Part of a small language model's weights.
Size: width 256, vocabulary 4096.
Architecture: RMSNorm before each block, rotary positions, no biases in attention or MLP, untied embeddings, normalized queries and keys.
Training: 786M tokens, 5993 steps.
MLP neurons of a small language model. Each row is named by its layer, matrix (gate and up: input weights) and neuron, and shows model dimensions 0-255. Each number is 500 + 50 x the weight over its row's rms, rounded and kept within 0 to 999. Numbers have three digits each. A neuron's up and down rows have the sign that makes its largest values positive.
After each neuron's rows, "fires after" lists the tokens most often just before its 100 highest values on Wikipedia text that the model never trained on. A number after a token or word is its count.

L6.gate852:532515479497510595348456457562578526516466566411575483531500552463451433441499472486498449535456464500491417538533483530530451533480555523543498523399491539579434420553502502569423514480472616508473467482459440565549444463467466528469608448490509487486498568459578622487494580576461490474512571595457491499488494532577561530547455520421546505532521477476451585400421632495551456437424512442472387526491460433426499450479363531442579554461548533544546554466459476528502562479492552493540489490545555441505475512502478541473514478505448507485409460503445563564520473518467457481511540523480570549457472407450562544522436500441546564500507440510509407621487506422537486375496526504572549517494514473391440564471553519522493462471510499451449541455493419539469556480463429
L6.up852:565426576439521523410534425502508529526532482565481492460612523486594455501494456462646448522459471485475537502492399389521426511488519436494529537539555527439443516446520468515468580405444451544467491587475488470520479528426521398511420390546420452462533553537560536550491579544521557466619523526399493546504479452372476402595388527533407538515538570518495552478527492474472489521476534526532460476482596513433493461478538584525476554570494509534437566584453548440427537476484515485401518443580527536442559541501451548488552443516489476567471551550499533465523564495521525451493547520509516540497461503556494553553442452498528525462525503378499525611498483486494607473503478524563529560525410520562504535465574545494512426550432502481522528471433459417474407486514565
fires after: "gr" 16, "gre" 9, "D" 9, "ur" 7, "′" 6, "L" 5

L6.gate727:467545486464552490485527596500463509474528538437580437565422599448573471523565489444518515446545574436525463410552561464515516476441474561517534548525352570448510475536466512480540517542552505492422570501540534498587416502497413512479551412568468577524547464493446540483520481463498457479496451470585464478575458471560568504541598552447481516588578505546541509440509489553434387541516502415496451565541487511542494407447516469560465543443490484482401605442517423509519472461521441501537361481597498415575553460512410433430563449480515471479488450479503540502436547513516470472487436524527555494449460383444549508551507398551530584564476509489531526479579474442529547519556501392476516437511437489533501569556498499531409547499500416572471490458461511593500555558474452
L6.up727:442486515444500437561583395472489476429522480397473520552510534458488440490518367526440519445514457553522516488489510575471499507416558559520533506526469515554461540445476566495546592489480503454486501377474522452508495481560496418484491550547527396605463544520561516455494412517527462536628557512525461605523515435547514530466455483436560542574530509552429570526465503465448530451470458515422427452508517484411549595432504429536514560493430578484454453499501549533547506499484508527447483469497513505454458465539522516497502498558551501561529519438433577513540542483489552480465470500469432573470458549478627427558439444502412555495363536460431369442366538570535503519515551488546443455492476504476621523478493453483463571546432501455499607498459387526509518450450585
fires after: "." 16, "od" 14, "ud" 12, "Y" 6, "Sh" 4, "h" 4

L5.gate542:444516556445508611450435549558517489475486466527466414409509577470569511534534533502499435577485498510489600469486423595448530404531532512534543590466540532562563443472524519481565452423566572605537551499558562454461453439518484547471401509485532478457509476505521488528499520536538516388487514522493445468502527512497427508553566440438552568508421532476454525578546575524553399456613511463502551478384441573497488497525482485608473460503493534578500465419446527569522510434476572506443555519489478550490538506433405452439398520357499469468502463451518500430527480480414471428486575471491586490505488518474476404524542466431512538517513478460498426462457532564537467461497547624364527513570553507527485539493480462518537470450497493449517548638433442459476501561516561
L5.up542:504559416416585541467586470449421463375493553471484408441463420545516485496566468453508535551464578598512476439476433523422524496629552455486565453511563412539531456458487484477555464530516506512545561453512501474580538486428438474457534607471585497555488469519430570564461501487514572461498534539444466414513477521513483462488487573531527508453464489433454467570503488438574484449512522487466418488479389516501420482555540589461515518484555455593560396576456533471559500468482547487497506502404489522493514476572546525516479491546544460543546497393545542589382462409511479452523552435535567497591555436498436463577447501493534513585527522483570500499478552445582588516514493522551532479553478473425457464466444496613495460440558482355552497546501517456519529489422519
fires after: "n" 15, "m" 12, "N" 10, "A" 7, "P" 7, "in" 6

L3.gate744:473554504498386408484541537526573515511437511477487385576479592421477589485498526420458513523430493544552590519512533525478443589487540545519498509372502441536432553539519496384492451495470466484485517459537526497507576502457503548452638586455474462528498431522430540528428487481519514496457428548474493582490472541553532482440449558504525447520455527486555478396508498488486493520553484448565603459494478510465546567518528503477562563519469460560471424517499520515495502430491516379475562528470509487567476433524509482556492455664459454508397456545493530465464449448584487519490510441478518373479565464563508525562482490520495469483462476434491436509659503445489532593519481544486548525613523525455480560389553520452636419528504471489527476498485578547532598466504421
L3.up744:507459593489427503459416507497448525461552513492424468581534472539482491455467581459516549530514553496437507497499471499524462530496624495481493429486466525462445476538546550508524482444545459586492485526513531426584485578551565539483428494484476504440529498464464501481451495425496571509556453566516346521440362427539521486512552424485484419524544503481543428417556466451524411571471618431532454431530453542425468505466550435552507506572478500549504500533413559468529362488455546478498449546469486514518485627547455454528444573499464494542579506535491523477479463519572455444493596550469452486475498491515607470486537501590477541511485462452519442463437510436415508576576527498434477468394544526543517426462583641540543530523554465442538507456601518550570566418569540
fires after: ", " 24, "January " 10, "In " 10, "March " 8

L6.gate41:514518610648454500486423478555420479409502491501527489454477429542479503524550468524506530459485482544594474485508494477427500534490452509563545491465522483563531473510523506520496510401550554508572475476487505499499526558545504497557422507561530551548525571475488463501500456485516431521422556464452441536455500582516545458498519494529467457398545513603447554478535478531545561539438493490570552550537491544453532546452488426532532524485420428491463552438413531468436529483500450525503381561466442511467433537439431567543422530516478461524539433570531568562386442478423553459454460445540464591405498480539480451506556504549357560566442537455449491506466425475483552466451492509529497578558590403441442453425448505431565557520518450516457538539436441654523525632548586
L6.up41:453464550524525468510464472490466451492564498463347484556535464456467519456477461478534476535504530576550533538530515539462451594575465462550598431529516531409474568583502551602536502492532510516492520462491520496492444538559556516542431481513522465518492517439384494520516567513453462452554554427576446429467518458591546536494426502517457374484526482442489513551508455423558507465493449538460492493479530637417477565472522417448429589528477569480441561536420472541481488496482486511462562578455429511485500484449424632574608486484504567479520487459469430424512562416545577529493454589580506559508547540482511539462466521546499510457530523504503550512500422370460431493497471492486537553511433426417358493549542441473550492397452464467427468535438420515430435547545519
fires after: "F" 15, "ch" 15, "f" 11, "n" 10, "gre" 5

L7.gate960:459469519514506546436477471416535498491502494531581366479442506396499513522579554539537348468535435565466531492513474394451412523533448475521542463477527519511536461476477538521426418533493504594492637435466474527547452528526454488397441467566506523580466433503448497496487547518460465539486563497495577608425455514562517474508489569534560482571453583473517432514573592461532490512536509490403483525398538439484440391511521545470526564597604464562528470459412500494439533473455496450514489511521515479538426454475503565421475447586506528462456511551585498491473417456524426468495562448533485511508477504454450531441476370535502438456491460588559506548469494403516434549453589504521541462528528433511529374503552541549470511517544472429508553549548488545437573424509465
L7.up960:547527580469533526560552450423626416518544471501519550390479510584577570548455470485507413550482459495595413545514470525528447466456489549492370421467602507434474502452535517522492507572541465487519465546532525478423438553407493567512513532504479556507481525377556494456462441486537457571466533431508487510513497522521615384528539517536499474535492479514446491474632459461498507519446515491534505576516565437496466455456490563480533616437559618471505596470569499529423470461546556513450512522475485540494522517454466462580562461452443509421511406461575453426627419538550409509546535443447526534464531490442516500483538568447479513390512516532588583521523489517465456540578544461547475576536531473512454526417565533525473558536430493603492428520458521473524484510488509
fires after: "R" 19, "D" 17, "L" 10, "FI" 10, "B" 8, "E" 6

L2.gate669:575544466459491469504521560515492485598464485540529396499483498515490467459448470459440629435466541521421553528471443534544574543494543550429475406424483469448481484542573477559484546526571511523439486432424417519603474577511558546503445425448495546606463594533408474471479457509504566436483541544382475516419489531493504433433486538508494533566515436582485464496520457441492551453503471528558478531507546519471490537525479509519577497493523474468433488522427605586564480452520567445531428448516442484475385514530529523513486447544591584479458513424451514490522453437485452511469512496594472470463564427500483520515538459415512540430468553482565572500501496595418529652531504439453468551510506572489516480383429490437470580428542428548528439565579568560511428515510438
L2.up669:577438571486530505492473465576564546456525452398547574470520412458536522525447526490447507585558566579503428481430506532547514529511512492480549412549489524468522468538497511483511497496531478582493514410517496443594514589519564482500533471498487445392523527417446482501486478450415501601512467453416587580562446501591386514545420506414544450532434510525549526450454453524537505475521438567527498530427532562481410462486533495435463522535484486503594430449483479406515431437565539494402483591450544453494465433423427545458509443473497448434651471570567438497467443511509515404443586558430437489538432549512455485512544541582606482424461519554579419486468496498539540471522528523474517485489445544461512432542620454527584458501435506480460520473531470534535524560483478
fires after: ", " 34, "January " 15, "| " 14, "August " 10, "February " 5

L3.gate280:540446455496525478499448484526468428449528414547541522573530425449449460533531547566446430575568532473499370525494471507488443426472475570489492540467532529437552494576560522506471443462485457527430513418488451424545380467522473498461501572516525473483408455509500624529530469487502491460522424507600487444498388450510541439623423519519474515495505473510538524409560416445582637467553473491567528502561509565506542550489421488513570456435456554404454530424453484473586472576485478611436527456515510551433531466529506441528473571539599429444478416564446555604424532484519565448494437513650478563511432493438512469513435483557476492456491480500474517459532530538571460500429497529553469478462566584443470475503578499532503506461478497537434448476429481534474508480530434
L3.up280:524420534463497514484572516471526486562442503412582528469475487437533374537484513460585491446522500481509557469536458520440541473383446517459446521490515542547451546548537485509441564541511438427470404344417457457565471518535422489391478494585486501447443500471562533509524471500487433480569440453522482486521496565416496549601433440513490540519490466617518546478453518465435573484460434492516413602476446470395482501493509545474487529556497497495509519568491466462521554488473478480420468426474502579456470411586440550477528525449602442479490541482594582514561590514351444529504421556555417465544522459482544485458500459507450561470483466529472543489443389476604522464487562471603529489591451480445535453549496477473513437418497469509525569523512444500538420484532437
fires after: "." 93

L6.gate596:570492569480537508431518481511532432474525490529409489434484571556651510530486476489479452524526511619481465443475582630436531542556500482567413552474567491428461538437587569474476466377433546362489486433468619541515492524516513417529471570471451514553553519522391449437554452499458595424517479424460463520449521562560510414463519495516450538484463559516520433466577514541464407501498560485526420466508479463450498514582486555514491556503494510499502537484491467573433422483481477529492508586519492502433433580487512566398448493403496601547506435464614442517518494546443515401484593517523535397460462545496435421504555506437477463495500547520498482484473573508488555506489508510457476520495530411452414479564487522503445410516461486495563548611470502469498492456485462
L6.up596:516481551497459491495536561446511460572478467385521593567639482425475490518567388509585438526427495478523441575539510446449511479564493430503514476514539516579503482445542490465440498413470472466514404521568561505430445489477505493532457533614480556522527489470487521503464513480433558475575530470487540428490520507517589598508447522543466520462546527456510522458533453517476504407559571454509382631468513479448498466483542512532530505521465473594503494579609418525488481533536499473555484514560543555428509517504481405471614545568475599557374425494496452542498455562530522513576467576559544521470495505553521494506532466600615495506515524570418525508505487513504525526465479531457581488523477442507498444382533465412410540556501444598406552531474430585466487506596494
fires after: "Gr" 30, "N" 20, "P" 5, "Gri" 5, "Pr" 5

L2.gate826:529470533549485539469525516501555478594447590552496464559515409424447447453553467512426521501656543565518439471471510499484450480562503513430484513410568448463496441555560451442466420468507494549512533534511513432520462599542486421437561388438528492515548478473493617459530521553452558502562523520479459474549436505523585493581447515463632575516442621548513579511499514482488491553458470508662569421520478486486552486479471498436480428456435517496536556560541533533524424513434406572542454523507614464536581454428531417568505530530542492477506564465484550498521592560511511524444553425452445421527457470422501459468511526456494448482486468480508466461420511512517395517517490528579456620519481490531438545489512429460444583545549515516560524495523528475562546419455501
L2.up826:487488429453502483495451516499505538454585479463550466434494529517484406504420498551580529450484449400485567455453533563446447452502523604435466582478524480545373494478504489492616493526537470512538538530424398496488470445446497512507542561562433414607477489342455506483618526500458510440476495411524594427444506485535497542534531476561554432428599510487443513517562490504470568386537522562535568486498525518477492453422469511460500593493517407435572439523458503468508509512600452554401544441468523543536394511602399563465519493457528491491529505438445475504468486473500433509455465589522573574528449471515536536477483509509491518401410545491460540506544446468470528471505563448428429583530517501618585563485495519544547486504470438484538464540482450592474534494513538
fires after: "| " 42, "." 13, "," 7, "-" 6, "–" 4

L5.gate729:556535565478504508395518421561512381437460480535535510492428438526573646532422489477509488545523557490633475463431498535451478460445577527530454552431417561483505487471560523460518517475535400532529507516537584433537494431371523441501507454520484508502512447552503487441534465581485438460608463487437480415495539604581449528467517490429545516473463479592567452532498512433575477530558497524501507484522574508495487539520415456538474485544528478570524572523402482512485655515514515561445488565468497514507445519447478570438447507527482356512535425547515480485545479489455534564419539485578549522491485454422480519525511565500485487395556539531453465518429485451441506524429495598560519517543522482502475359516638454489466512489497485545534495595533440455465432503506533
L5.up729:490501465500497455494483522537470517503438520533499418551511502531500452443508535531447467495563563478560509499505523516486409692479474454540474558520603430526542562420517531536602502550519476586541537533502576561501535501470408518464499556547514544543603503479512476480573589586511409415536430435396485431628530499558480487517538457493431436476570501436445525498534441548521513501506527445505479531469503556551460547497498412582496452464496483485460521537433417574514544482540440432552470502517518477496549531524539557521566570667471564460420506514586548537469512508514551445513575585562598549497513498461529508549562406523411528611565515500592555585392436511457468528481485563542483499537560560513452483633491529481464479495491500523534494493504566503582468477594478
fires after: "N" 51, "n" 10, "en" 4

L3.gate748:532559535535512528499579550430476529469479452545582441568478528530536466467521520507504494475456500429445376472438433544453513446509462480497548451564541555481585481564483410510461565581475443467427511479425521451514534445595561533482475505524509525541607526529553540522512470547437546429540478442476455464559542407450439467520477500527550561477557477452545474506536450482488487473486447521542556543475466575528470517533559524510456449466546416589582488508458530459488483541453512536509477478574477541567388521473503431506507419505409513464521517555496516500452494508510527522557548437565399424451504501612578408497470429557439474504426469564447515556583540450544458624462593529550466570560453411480500567481515568498452469558639606485373512585565456522478514482492645
L3.up748:603553488526569535416427502544512515483478456509536463514492433517446544516501479488569491434467485498462499436456439616544498462510493409464529502508481485473533521439507553490456420528428469491514521525496598438595543483546523448429500491515539456456581437489532587387455521416505438517493436500497487537570621461460442395499451506520438487571493497543489523536521514505489517482552440448406459528532445429441447620551468490497448597526472513595433501551603529512455571539566459440460500511529518467446487553534531571546555489485449438388394529472548553428481523517629544514542436537485483373525561604527438448464500450565409610542433521456501458469543494544449511408539500553516489523558404487535523560555454480584518502547561549441558531504508474595549533468537495
fires after: "200" 19, "201" 17, "199" 14, "n" 4